{"n_layer": 9, "d_model": 224, "head_dim": 64, "activation": "gelu", "bias": "all", "tie_embeddings": false, "parallel_block": true, "init": "uniform", "init_std_up": 0.0434, "batch_tokens": [16384, 32768, 49152], "seq_len": 512, "dataset": "wikipedia_en"}
MLP neurons of a small language model. Each row is named by its layer, matrix (up: input weights) and neuron, and shows model dimensions 16-207. Each number is 128 + 32 x the weight over its row's rms, rounded and kept within 0 to 255. Numbers have three digits each.
After each neuron's rows, "fires on" lists the tokens most often at its 100 highest values on Wikipedia text that the model never trained on.

L3.up307:122075179136159105119155129146138154128177102173091203133049133093079165139130131114146123178146137140207122141151148151154172176134192098108153090178116151163105115057120109125111119129088101101162099131109130133129125112169111101087108149128109086166132123178127126107137121074108120106191087122107145101159113114113126083126116169054189145132129101151121112193138154157124146181122148156147116066098163096070158126177153100154141141158079086177172125113105095125181075104150131164221100144110138119117099143163162123126147112156130115142151146032061161209118163122103103098
fires on: "ic", "ing", "os", "ec", "es", "s"

L3.up69:128164143209108128056175150146137105111102117177130138119139114129141179142129087116138187125191125135133094077104172086123109141200196145168189106123116106146101123053157122108142104098083135119069104142140140106149171136158086166129115143086123071134077145086120127089132159108130121119161109131156145102051117104163147134167100087123163164144129087120218189114166190108102177120153134114120140105081108106102118118116160122114100137146120124147154089138112114100123210143165156097060088129172122118152131115215188152127104141118064133110073123083132189141165117146061136127
fires on: "s", "'s", " –", "es", "pl", " career"

L6.up258:148132125161080112088105116107154147094010123125117147110114118099140111140190167118124107106086107167029117175156080173079110137104128120126068121110137098138073093169118102152141137090150113115163170144178100177096155121131095181179184182118122138146154142075107105130074141150138110125062124086200196116100124118128185140157154122124065142183114141122112122164132143171156147118176156153079146095082118130154137130104076163154148154091139128192148162113118175127141141147117119089117160127111135124157148107121089115180123131149141152163201103131145166133150117121081167120
fires on: "g", " en", "at", "en", "and", "y"

L3.up255:059096102132142127105144084068097145140120111094133118125128088128140117070084170166161118062148134066186107100151111119105131146142141081098136173111144143135092131104099137138150125083143098139153105168102108124088185128088085139169138096122156126084140159124109106219141168174114201118098132177156154176115099150139115207089122134137182088206108139180118104135164176140095112147133155155126059131167123145066156116151103115109141150146102147098132101160139165126120149144124087141086141105130121081135072118055130125164094141136156126095221094090042138155185143128098146139
fires on: "zil", "ines", " Europe", "ium", " France", "way"

L3.up662:139120149112110117181079129106087117124085137123120135077184090118158188076189106106125099120094076135103141115124092136157105146051166188064110147111154166086129099169142143165141174142165163161095093092131202169111143103117149152075078073157109176105121098118098127150128186173181121130131094148060127112125145097095093090057191175112084184116130137114042166128142155105132147177108138179116129109201137138143143099121105111164148159047109151077115155167135099079135122145095107100125118153113094128183144173153159159143104157084151155153113148133096160092149153157112121062
fires on: "qu", " am", "ra", " requ", "ce", " sh"

L3.up493:109099143123138142137132169140093139078108162086161072063126148171122219160112119133072161136137130134105128087125071099121156139155223132123192152176070056099135068121141062103094089132147166150124107079166145133175136115115115117146119131141163172118132107149096110087202164147159129085140160132138172108149167126185109100156135131128105132135202106196151076151124198157105131117116085136103162121116079123158070170117088142093094129134095166148090092137070129167136121184115144116133108136079152119090193156175109160181162108161100103105091132109113150139098140135162163087
fires on: " career", " |", "ield", "|", "areer", "d"

L6.up40:141151150139099091066176138082134052127125113118106119118150130115116120101145156167130110128147182126136160134107105148096107101116095165097148148109118090164156091128103107133134170164168150167132150121113144138118137142129117111104175068129114133139121165113107087133115097124131141146126145130097101172155165139082131148144096082107229178099192134086114184172131059111177106136181048106074069140111134106127109146225126188120064124102089138124105153120134082121093162105151142135167182110152125141161116190178127077176191115128123137105148035164097161073180088170118085161
fires on: "A", "I", "iss", "D", "se", "ass"

L6.up195:119141148131136132135140105087123053126086131180129170121124164053167162109131154067149155115106094147132077149143142143142082110112169093114085135089079122156076055195097114156081152119119125143112165130119140190106097152178150081111135100140210186081147188065103060124145112129156160139139092102095164103130139120129125124119115135125080158155135112113157073122164160104173206162066122055125191162134168142101118096148064136103130056117147102071170174111117154109117169106141153156147114143133106049082160081141106156135167157098108141142119135128094130125165148155108108140
fires on: "m", "–", "ra", " (", "ett", "re"

L3.up586:129116099135115134096150114079076128131168147194057174168144083186142097142116098097164104125100097145121119180085169178095128164102169121146130175133111113146121178136096108175157156141186188110107127120126147161095085078121202089127081177142113153110108158104124070101212124132161140114143182091114145161076115145130155101134113137067136098134148126099146159105129164180182112145064084154109117193121156106066082139128156066116153083109120141083212151118119173112110095116117119105147124088143139114127124197108146152105142127124127159187121181073141111135128065138115089137
fires on: " sp", "sh", " sh", " st", "h"

L3.up141:137155127031129127127155139118108111126162090097132166106147101147114150142115145097086120108101139085159170093146144112128119123183148114138153142133122147094170205117130105131137123148119117122094160160139169117074163073115115119128144155097117161095134145185136107174157180084152122179184063110150099150117171093090154148137149138120145100138150127148073156138145178179121142196070103129134103135193102141082088132128101102083054168138195106100147125093150096188165132167075098132084115158071143144076189168112072129144103151159181126143132059104061133170112165149146141131
fires on: "um", "ines", "ium", "ain", "air", "eneral"

L3.up391:076150139102172107157091105118179157151094182128123131083124113126048112094096079092171101132107181161129224141055159145068110126126140157171161153140155158126134102130121075127203133180127109180075091076092127101146154159138121097119121154098119193130126138137112088067127104155118110132138038092094134142176064118186131124128185152111181138132132174184141171164152182137148101180134145167138153163102143123129114035145156113124094135114153096111141140093121095124160092149148110080180178124099164147157142116085139092174095158108098091113149123138149134132157113098151083118
fires on: " family", "ae", "ography", " year", " species", "ife"

L6.up255:106125117110152136092130127189146073129145147170196116102119148112121178105117159109143157097175106153165125046171138137183055159141127185111078146149112096155114119138095121141152115121077153112093118126129108116070128101144127110115167089152087150205133167121030118180083136110152196118112107112174151103067147114140163149152136105108048170114127149114096140067080147173144105106127134142104108118183127153086145099177125140148160190148115093061129180100155196136142149138163150145145121140155131110103132018105105133153141110106121108143157131075131158125103177109089095167
fires on: "g", " j", "m", " (", " h", "l"

L6.up540:105114176110128115086117133142130137116107111097101202114188122073116113180164117122103152136099137091107092149120143148131148133061133117086110139141097126129117062190061139169154126121124179142113124103109113168120096154148125160074155158169071114113197078189129072133125123074123121122120154151098145152145158099100155156080105073147133111076113158131137155092125123153130066087113138090149163157125201109146125095154214162096126102086138078099185144165133151079119147133144117163142153179067150157141125129125170150186129173143137155050172100144128111071111123123115118146
fires on: " |", "at", " (", "ition", "et", "el"

L6.up596:075158126122137138148100164127151134123193060096130127142124158104103098116158092117070115147128077083139111127152125089140141079149112171115108156155107119097132105109137161168132177106122145147133108123115092106146088119194152171109177198176107085102112165126125108094115078112143128101105086122110153170086081149106167175104103152163174167171101093083075108160129112108168090107114166059109159173110123197075155157119155166126160157178162125122170107143148127156188099069117073147057127155177161140110146096092158066081118130090133158205116164166170149100123116184099101166
fires on: "id", "ag", "is", "ig", "eth", "4"

L3.up44:145136119135143148138155153113110110151097181122052150107116126086134145090112122162110152146154152091103134079130153113125145099100191160102104073095091132138132161124184139106111119144184141101121101160136138156096132136177161123124192150119097190182150150163095085115106099126119109131115124139128123139095101161123154117123159123144144140102093108146147149189073135193168124186083118138127047140070095108114111170204170095169111159083159097114168132118100169147139106140155122138125033135163124096150166163087134102133145055154122123155133051136155089097147159126141171116
fires on: "p", " and", "ro", "act", "ce", "istory"

L3.up434:156129092125144113191107138061175124104149133151119141183112162153130132102172143121197084167134150114154190110104161139098176143092122189097145156086210167162141144130164099101150139098113194112162153159159125152132186144103179124139172108084099093160115161153147137187145149136138120092129072119127091151136070168094135114168112184143125104118113098125109114113134138104133108128099192184144129166178149091154149088143198100136139056143089092051112125112115140132109087095062144118140119113104144146125111073112166104138092133092108166086159132111141102084154089121154124075
fires on: "-", "ife", " comm", " (", " family", " return"

L3.up498:137183122114141080134092053168107103151143179148144121084106100095057144158124114124130094131086158098172145091068119156126098149088118125117137100163134170114105161132198162120183135142168127109185183125125142152121134147131098160080123174143143102193177142126173133076083073208113107150138172131125079077166053121143117089122125089141111153082163115150123133186172067149161105132109140167153116090126138124119093100141127095107113122106131162149081135140079149122133126181110187201172085115120147104122163134068143103183088146088077121160215109126203135182163113139101106129
fires on: ",", "ter", "ed", " inter"

L3.up491:115063119127124137174124177136115169094174102111133132128130074132147089111135123191113195124191125116161154109116140134078141185059166175084143074114110075153124140212151184084128121100152128045109165128072118199114117099163154110122137140133139129208129162112102119120177069127139115085155115112095160119112166192146112167075097178175135145116117114119155087152196066163148122182161154132101132147122109118107076123124142159167143143110062135125147149165176153137150118162090101159104139150170120118054139114145131109138152044129125126152160115127148102145177099111086156195
fires on: ",", "mer", "ied", "est", " north", " south"

L6.up96:130072146134143063106140113141200091121138119157145181157163099089108117125120173142139135133107155183100131138151041080116095102091065155154159096167120112172136121073127196118159112077134179086195172071082111185093156078087132097158129177142156136123167124113127116150140113108095112181086114096109093152060144086159164109169099151094135074104149158146146142123182083118065140154147127135137113106113096116114189168142106073121192143122079078098141117072099145170136139131160130116156112118139110070144125145157139084143160106110173068104158139149166114102157098181107113077
fires on: "os", "est", "t", "ass", "ess", "ent"

L3.up393:149132116167186205144133163076138143084083141142159193173140148139112098171169157090081179129164140116116054114133092162098133095108105124135175169143152145176142115157089143062105148093171104127209152156169106123142100129128126132113114048062126118153145130167177121129153150166191111153110115104086115083102135100124154028158101191127107176161157168125115096097095137148156113152057140152069126095125174063132137120137093172168070189124135125110158131122114105144145133107128092100130080097093125091172169092126103118135122158160117117166168135130175119153146113146119134141
fires on: ",", " for", "ou", "old", ".\""

L6.up9:162160165167124141134105186116155174114065109099160060126120130112152066039137144129170124171117146134163106121126069125063037136125146087116126089113194168173134177151184102170113159114121139075175120130085168148110184168106168168111171117155120112103163085136161101123057133125148132093099163104188129191088129118154146071118097107146144133127116141194164140127177119157155100124140150084172144158158130126117100093103143169076129153204095142107128113152106138142146119109093132171116123127156081107047135104097125161129113128175119154142122154115161075064150105148112173146
fires on: ".", "ou", " att", "r", " det"

L3.up195:165140198078126133062105078147098130102184100121103168106080091161111149058146052082125102129094132066156167131126196151153153122133145142111169107107135149176154229208176137158122151116120146093100090103107137088116162046175102171102173068105123107081088162146132122117141150113120131155128096102114142108142153144170155119160106141186146119091107162104114102126146148125132144162125110130134110118125136151151122123126126184119079145144140152073105073111144119120140063137136182111115175145104093161104098159078124131124075149115086184143123166145157136173098169103116136149
fires on: "ie", "ia", "ay", "i", "oung", "ian"

L3.up828:129149162085133084090156095163064142120137159170157118151197071148115127133103148131078137100081138116156127108095124114091143114147104118143138122176101121089160119142210200147160110121073120088179079037138130135168152138150122100142120071137193164173116146091109074179168194139126127173178136131137142112068132193162144117095135125145130094158100134152170161138139129122172137146162123106102143145069063162106132163164101169174162046137078133181134084151151137106159137097130137125102119103101128149130114144103150133141161139182147100129089096166089128131167137121121169117
fires on: " |", "|", "as"

L3.up336:060120123185126109113150153141172106146089082169114132075124143113179121126161096125142096074140176095098142136142136152152132153123094137177145080099111090156191052135172189158149131089130112116180121084076149104138076185132191189141105118183145150109195172146142150135104109093111133129104127098120099083151150139116107146077079147127197107090128101055106138102157155090121116125127076062097118105101119115133138106160131122177170200068149099121127112155164125109126154183165143162122068128177071170103150153124161154096138093144173133112153109190191149157078147168077128133
fires on: " as", ".", "as", " As"

L3.up455:101100065116165138158158148111139173118178151091116121121121142119187133124147132112078087145153158099155131174116124149157114115102098143180129108132177155100186122122218174161151111080147121159140105099119098135170068128111145161085163106159122127119201079106160157104107156180061106118139173146198109111109083152159080107092151124157180115101116198130130077044090146161120113119151093106187102142176153115121154138114140175127150145116132122119137127103091180109159143130124106091151146058135133138121189109073112169156108113093081120147142076141067146180139070147150166146
fires on: "as", ":", ".", ".\"", "us"

L6.up746:136184188164173159122153102115133114215171187148137079160095111145112189067129148114118142122110127105070136109106108145115150117104115160110139121172174158096100156129077133180133173157155080151145157128154144115147157093118156155124145196121106165090125134099145033099137132120103057114118150111081185136104103154105146100117161162104076145140067129103152100067135132151113097146159157099143145133118114080134137149166097104164133097113166061089160132117117128166130151141123122175143101127093112168111090092144111134126101150122154124089172172146183127154054092072122082202
fires on: "w", "p", " W", "h", " w", "gr"

L3.up629:190139189072152125119124139116128102104135168169154157173200137128124108071134176214118146110155116150122146080103143142144153105174105168070150082067110103101125082103126126174106102111129143107134114158175142139078133095074099141146131081125129111117108147134080161134116078083106120103118120066072117090106147087151127102132185102119097143200153115093142163106118192141176164109116185116174155181082137084084168085099130173092168143127137093190167137131159160160159117119088131093143147069080127124171094136115081106130112102113153158130143082120155104156083089136104143088
fires on: "am", "im", ":", " season", " career", "8"

L3.up853:154120139148097146200072118147116140116100099160046146146158096128121161072181158180102102189181138124179114111106137088102157092165129114107131147088115114135169125127152105158149121136099123185091072128122105134078151128128111136080129112120153153112132161145148109125136089107132116108129159148136080122085054123155114121174127091108188102122109134095178126116136111121170175105136088135151097131136125136112116118085167122130141145133111144136178146200162112128113155098157092153193115140121124158137177120108153126091089186115137187122106089209137203142128056169093097146
fires on: ":", "y", "t", " win", "–"

L3.up167:148134123119141170168123083114084109145082191194173163096148150141134110181139114146151158127172093116137076151173129065156085170108128130085134093112121088153152115107131085189148064179144125170144089123075065221132147121142088208163109070113167151077118078106138156197144124152152034162152110147149153119108066119180162168151187160102106116107103120168148114154135147119124075089136112081130119128152125074159101118084134146159157131085106122104198104134128125128090153135140149110092095129063153125126122120143146085110133176135110140152082108158101088091124142124144114120
fires on: "and", "-", "k", "ional", "f"

L3.up640:067063135075179088114108166113137193138157187163147115161158079117134119122100135099156149145134149135180113124098159094093117180155129163102121183142063170119162102173175121103133112190153170091111080110148098118137107062165054112122117086163109114116151135138077116116163130128102102112104150126117121120104195133197108082111174132163070118135121134135209110151127145102161031141147137185162125103179102143146116146146161112174163075078140121140135105147091102151106136130102072161104114143168128124118175063164112161132160151123128162075114147106153152117179132071183160139
fires on: " pass", " program", " line", "ivision", " station", " organ"

L6.up542:107114055163117168168098128116132094156121184149113132127121125063139090040149104186186159103110166157078129134099125093165130189144113129058116172138151162131127125176142114128110111108129121149071143134086166116157100069123202180126153105051178127166144093123134074153124163103123098127121192075144140132116101091097105111114140096104110164118168090168149121099145121079189206139175110097080120123133141135178160104113174087152130151136081183123142063126123129144168103136139151138100121098153098108118160124125161096164135115113066128135146168114111157144111138145169138110
fires on: "ra", "m", " l", "e", "g"

L3.up837:169162164115065164116120199102135165133063153134169152115104130124100141161110115141128125207115170115204115125116159077167113106153125121069153157122124154074130137111126109175169133147122101196086128025124118113082117085106205116146133129149124154076134068093159137130137141170083128119144127142093114149104149127147113136168130147152101113126141100142162116133162210145156190129210094120078099119136110141061070101128127129117137037119137114104074089153147138095129059107112162145169145165104149156101125105042125093181125130143102121150119145128103180129152101126121112115
fires on: ".", " and", "born", " /", "L"

L3.up250:189133100040093167091121136161155167120126083098129137202147118115086116117153123114106098104110163114129150085105074116172075166121135128090134174142144170077114131086126137108125182075135167148114166147084177177092150165141140169130097098144084116104114130150137157214170145127160179199149076131129130124168086171113153105123086115151116226182146129092158097148128143142161127119129123085173114072094133154098111107070091132147087104101139093064094082130092148122193088130133125144101156118050179127167124156102131117157178139143081147101130043181137142158169124113104115139
fires on: "in", "ine", "uman", "ome", " ac", "se"

L3.up485:106100093105180144151153099073121163121107206093077154119118174100125108049065117171164132085152065166102165148171134140136119153114135067143141126121162154178106120137149067161113130155112091162081109123099083117146109085132076115100110155143100159110119151090160190138108140146053171028104151056142093056166091118150176101131117148154100153134110139108151161133136119160123167150136173084172112177095177138195175129121116123127161117114122158099065162162096134163118108115174166127160102154092080144140113197103162189140111154111141149143087137156154117110113108049092111204
fires on: "u", "al", "a", "ong", "an"

L3.up261:159131124120106111076109125161137095184143161124157091126124131105130129132175102159192158164197116153144105172104118128111084120085099134104119045090133182149176126085121166099164133154135156119106170159154148141107138127171191183154093150156097093166099189124128142110098133102124142068139153125117085111107118151135103119075138157176192113128197156143151086125154150128114121197113139130162155097110161131098149130173099198129139111140102151192066112117138140118135154158109189126136203151197078150146106146131145151116117129130127092141093154151149133102148024151149071123
fires on: " cont", "ass", "oss", "iss", "nd"

L6.up482:107141094169155099112168117133124088165121147113117082120100130149131142134138126146206146086128143121161142156111202111135134083175117093114100147133124082123105102160123165180101161155158158121173077096145095148128177110129120169094132129126107132062104174070134089166107126103142097165128133103129124129063175176185155107137125088063104084154098128149110197153110127185142065201163145123128172128111149086153155179092089177125129135176137089134115169113085114109098101150165123129070129127167133108117171039141105092055181110160071175102100122089109073066088090134119099112
fires on: "ur", " sc", "ys", " un", "ist"

L6.up398:142120115167136177154093152113184073153113100110151079208173112190152163124095155085085144075125122127166072167088190095157091145087072080163116091131147115166159039171167141102131134055136143102114074154125138105125184139155138171117085126131166094128152187119094137148083153138142122092143094112131120121149115177108111135110132190141156129120135109146163177099076161115107127193192139135163096115140101148181058127106096083116135150129098144180100090092120116136049160117177156143092087097159069186083167122119135127080116145184127174120121113129111198123105108169145125109
fires on: " s", " re", " t", " who", " d", " att"

L3.up396:100121103060194146201070143125061092164123176060158142159155099068143145073132130119096112132162125146095146067143162128129130157142082129117114148136179140073154138134142076158099162138139136119098130077128111147146077136170090116107163132164165149080163134153117167160055179096117102161183133113119132094143081075161056137142099075093120092167095099125113125087123149133185126120134139114208113146143159159082107131111138153121101115146113119099125172131166188092161120096167204149143119143153153094158145091120161137156065138095119134151109176101209092128116154103169085144
fires on: ",", "us", "ing", "ce", "m"

L6.up248:086151074128126113141116131118083112098056124160177139141170080161143062127099182130136137129132143131117178163106122090104143108177090109129127146147114159142166130114154106107140105125077122156126139043140047131130155147070114107157123128152139121103109116163086172128121123115160118130133156182134115132087168104120092124136079098116100086173127177191088125071150162168154149173130100177060101095129116138109092096170122090167105136093192075103124115157122140143123145094085113134121091127100170114231087145124152170107181168163137180080134189151158188179152072155153130134
fires on: "."

L3.up436:159083150191109144127089195107091122132122165102133150140121132173104131095114152131110096151138171167122125084136051109084148062107140143109142145078081086074121128163140122143212129087120133109123107200138106131129124103149149139215152101182125147165138099087102058109137129156185120128045139156127140102190171115124138096153107143145114121167159118128134138090166172164167098112138161093115147063128078114139158117093109142123168105201143163174099148163089125076194126161114116113147136013178110115164133104132061132124120112167115103125116110095162110127124127137145121083
fires on: "ch", "earch", "ath", "h", " so", " career"

L3.up289:131145197142180161147061124133163113116134174101096125094127152137127137130120168207142101172158137103162120102157131137155128103138128104128134090180159130129103095146136108117180099079124145225111140132122094128145113180147130092172075072143121134088136144167078142067128061115118111126210121115132148137144137106095108175146052076150115104156145124124118129042134137103129100104089164123083108087181118154092111110168135169068159061107132102148147160112120111191114060134158105115071091113100128151151138160149095096112156114165088177136151117178147161139167105162134109173
fires on: " so", " co", " form", "ve", " Act", " se"

L3.up181:098157117112154124103154095177118141146129140133068137159119131110107133101101162138139098168123183148103129097169070121111061120078090154119132146160098081150176180156141097133119090139132119121146116140078186148096150157074151108104136123088097162116165154187147043132138104086083159123190123100179145145072160156114133100151128124113120114132160137129136188130115163173123097223180114127121141141126132124124135156098091090163103118116133182126106126113099149107153085164067115083084103098132171124180135073178130127170077158141127108099179164143187174173189146092146204117
fires on: " fin", " pol", " Pol", "at", "p", " States"

L6.up536:146148153209116191153168102117118112134095167129160125104070129140123186117137147144148168153216174121118122101147123161137124132128181146151129107100063093146187133152138153102141066118108114090150122178104128176186076085170135115153156131155112125108194129083182138097095084174122104164129071061064120128145114134168130068105102137140168139187148164092127128176099084106189086116133138110075140114087139134146110142127146129056118139140152157121147089174126094069148123117135126062126065136175092138128140142120186099116100151064187118153128091122158122159197164148107156131
fires on: ",", " in"

L6.up666:097083119124139100117136142115139053125142110107192153125128125088079101141141154106142144135164081135188116132125098133160106125185151129162064108129132132196201126135129147102076147135147141146143032122142148134111048114116146115174126155129114105132085098096104174166075145189033108133124128204127156075148178111125163143106134134108163150060111088118140130147104132205116096050146152107163119169120184082146160134145114114143119178109076121128107148109142140089135235171106154128142119110125172098179146100135129119108150143110113154122138134130146126091133071188110092083
fires on: "al", "'s", "ic", " of", "as"

L6.up750:124169110169090165143115077106098128154157145109147097154097105172168086104172149171130163072114123144087133101103138107123124109151096140127115105127196138040117068150158166102166116174178152205108105098238139149076159099118148105090129180130105085128121156120123030144122146111139089121088154134128156139147115129116167149113100103142056107129103116167162032157108113128142135142093134099082091170173098133118124107106091152091175147104076113128111130094155125136131137169175134110105112173101138075125103216102188081124146153182119085147152130153125163123110108161148084087
fires on: "er", "e", "ce", "ra", "per", "3"

L3.up668:166112130116161136098147065134114118096107115114172205110111115116135152107148191121178107158156112150112189110130171083121077127154110091147114080101088112090170147102094120090084106122101123112076150122133106167102149104176131116104138153097151135112103124131124105129172130142118143096191079151181111095051129123062108138059089095123160102129139122116120105133118136036148101156081079111070125113141185092122145138085118087144148145146170106107134123174131093191097131163182132164138098160096123153124118106163078177085166166150130124184152092188189071124159108147150185111
fires on: "ent", "ed", " of", " made", ":"

L6.up10:115103108183128165133114071083145128143134113181168076124129134159109104137127125160113150114117126196137155095123189123126151215068109094155168148123145086143068112141131168076159149090090146146094138147085091099174038183100114103081112084133122153122106142145118108076093206156186141139100138111078096157137196170182113118156122130147135113105089133162128155109144134113119161125204169144099097095119145119176123172188131162099064156148103093083162113098135093122066202113148078112119101082159172139140103118152125125124143093172176084163112094133148087182115142146086164108
fires on: " el", "and", " cur", "ur", " d", " ro"

L6.up496:107102149144134094120121164122216099096095179126115125138112093142135212122127162178130186166128133109146131133091131171106069107171132114103060147120095104172160117159138135112100074100053071113126172151124099160135121053101063106132175168105115119161216200098192129107105119138155104175137108135129153137163173097064140083144127104121115131131147148102195108100117080155072141151103113158059081156137083154128145112127162101145155113146174166178115098131116066121135122107106141110122123080157158151118121108130119117093125114112082127205113113136149165132148110181095102133
fires on: " |", " of", " cont", " with", " in"

L3.up700:134079168110141129168071192136083109120161139127165141141104174171030147161135112112146170130083094093148120132191121108089108126106120126127164100150129135155077125082237081118118079132084086104089130086148114093076142132095153100096150097148153114155145141178159160149089124179128114180128131127145143114153157174128152094190174130130138143137106127151113134177086117132115121136091128031060144146107153177023188161120117087130142114097147159110091160117148127138126157118110137067126168162159146162157174138090094152079105107107152152118134093135108119179130157097109116128
fires on: "ing", "ating", "all", "O", "iving"

L6.up193:114149165155140139104084156081130105123113094116166102198136116253098138198107136159109130138137110201140131143136105119132077112163128122143085128164127079123159096164050140110106066121164128128102083153070119134141094102135177151130199144060089099136097166158096106156139084116109165108105137081124109103176076102121138156122107165102126159142147113144140133132158112130081152132098137131137152195160126160112113071101182137123099141144034092162061150109132151173116155093142136126172035163107131148097130083096185106154107085127183136127156164170129111131072167110113170132
fires on: " p", "ed", "l", "ing", "ly"

L6.up752:104117100161130140191135137171092134138184112090120177175125128144111103106091092144114175137100114115100152128167110102156133101141132137160139114160195180175121113108176147128182114118092068179171077183102111115106152188131115166040164071152052177044186123138096109151113124137128111136140150108170086152140139091118114117078149145104128166165115145059183145159144129082100104098217135140132153179118168126100109170137126140114109134057164119098108147076111163098120096118146101120080115125106109074081136150118057186184168154140138090125122176063157120156157069169100148128
fires on: " States", "adem", "ium", " N", "in"

L6.up551:061095120047130090119142181166139112113155139163144155156122044166080118133093160173186139096136164058128133127134148137115128080116101118154108086104086129178149172192135157152144132141120127085105135061078136129171105102130106123161233134080157088122191114117103140079101058216161118129139083209108076093166180147123183132196123142163126132150114131085119139105105116129134104095077151135101193128147172181114136124136166140114126106184178096102146126165135141147158154119103110120120135099130116101111111190141117060148132107148155068145159127121134171102179099076126126107
fires on: "al", "re", "ry", "u", "is"

L3.up677:153189159071128162128160193171137112078094126127178055152148092115129154121145162071163132093144116148162119107121160128192092086158145107109145093147151122079088145124161129144166152077123148147135172137119104111130069110136203132076115146206157099099090157127120094103155131179088159141147161057194094110130141164210161128148145166082094156181117146123145146095131155136124090145185108136133155126161090198108137103150107177140206108119096116143156085159147133113096150112172117104097088074160108164125108115055130152145094151154161120078147145068128127153124119139155130088
fires on: "g", "|", "ay", " |"

L6.up135:092168134109150159190072147105066118103087121147139123176147144091107095157124165198178126123157151093080107179129107133064121109079148111145136053121096154084184163084154141131130143143074127186143065110150160133136172134142151132127099067174131134102107133105124146118088101120114134128156102083091129122177148149146092144145090063153143107115107094132138123125176188117140168092091117134118117100090135095127111128204137093169159134163113071096120142123163105137112107133202160176145110075169138132125182133096197151060153110122144163098101140110155128108186171153107148151
fires on: " and", ",", "el", " Wh", " Fran", " L"

L6.up352:127085076136182109153180207123144166138129157092105099115119141044109186132137152104142179122071166108130088133131131051083168176156140101127133116050078202153123155126159123169127171043133113042095123156159150073120130135142174118210100174169112060159119143098116080091147189083178124109095137092156125106130108080121147107140144115118104131071119106106095122116173140174135148133153073161130164106101105080104163083148121168089107133036144118124124155129107178148110171113116138132120094118102145086099103149171122077124172117193112100126130147122141106157115125115123154109
fires on: ":", "s", "es", "ity", "as"

L6.up348:153118100127165129080090172101138156167138142161129132097133117137159116122104156135112167122117095204119127136115127093178070059115181115145144122136103095127103097134157072095125131119141078082136154108127079133058084106136150143086066092151152168130146180056155090185162098167186181147147134208153085129114135157109094082178151099127124161101128147101130119138120145117139073160100118119127110149084067113109101113158095177099134146175109159110156098130202151145116176152145117126145105213123098168133101117092106132148109098130206112100191080128138136092103142052082145152
fires on: " c", "C", " acc", "re", " h"

L3.up547:133147138097141116121127172138110110078103146091139191111159187064167100140128134099078127096135176146132103087143143052111157095168154207105150163122144096154114155111116086119089152143110089139095137080127153124159153140097177141095100117131204136153044153143152134133148151160110102139139124110148158125133081126126143123120128074115158121079151127158103098097099151126102094149161112160114107099172129129102152111153154195142078154207117111132157074061141135121105118140158140071137147171102059156089131138138132122144126203142162163139117194126137188083054149112099129028
fires on: " (", "ou", "===", "ight", " \""

L6.up628:089142106116149111149112124112136155156195086131112145079179129106144107117118107116105150188104126127132168056190170100092129092073133158152112086149151110109089095084209135144140151087133139075146174107160126164089201102113124095061190183213131090150094124108074113098121104121138131095128161103092093129148110135130136137119177127124162091123158135127115112146137075146099187163069145135132185166159138084124144162154179164109161117141152123088087162076157168074126098151161100161186101109135139106131099149077124181125089144138154147131137139107082185132138144119114169139
fires on: "er", "o", "ter", "ed", " D", " son"

L3.up512:103096070124146140103111090064142140102165139178121201150058157124106085101070170183135085133138139103130133119161123146153107127179175175145143153128142132172151187112147061143107124126083101140120158068118113109113117202128107119133102094082161129086173143116127142076184090119082125106119096129080129189148136112143146110156099109074147173133167131159087150189157093166099132107145108154119139107136119132095148157141130054092105098168127087159141156127124106161152091154140098114141139072109133202154174117147147125162077121046168168111146084095216131150100151153146115093
fires on: "US", "ark", ",", "ago", "ound", " USA"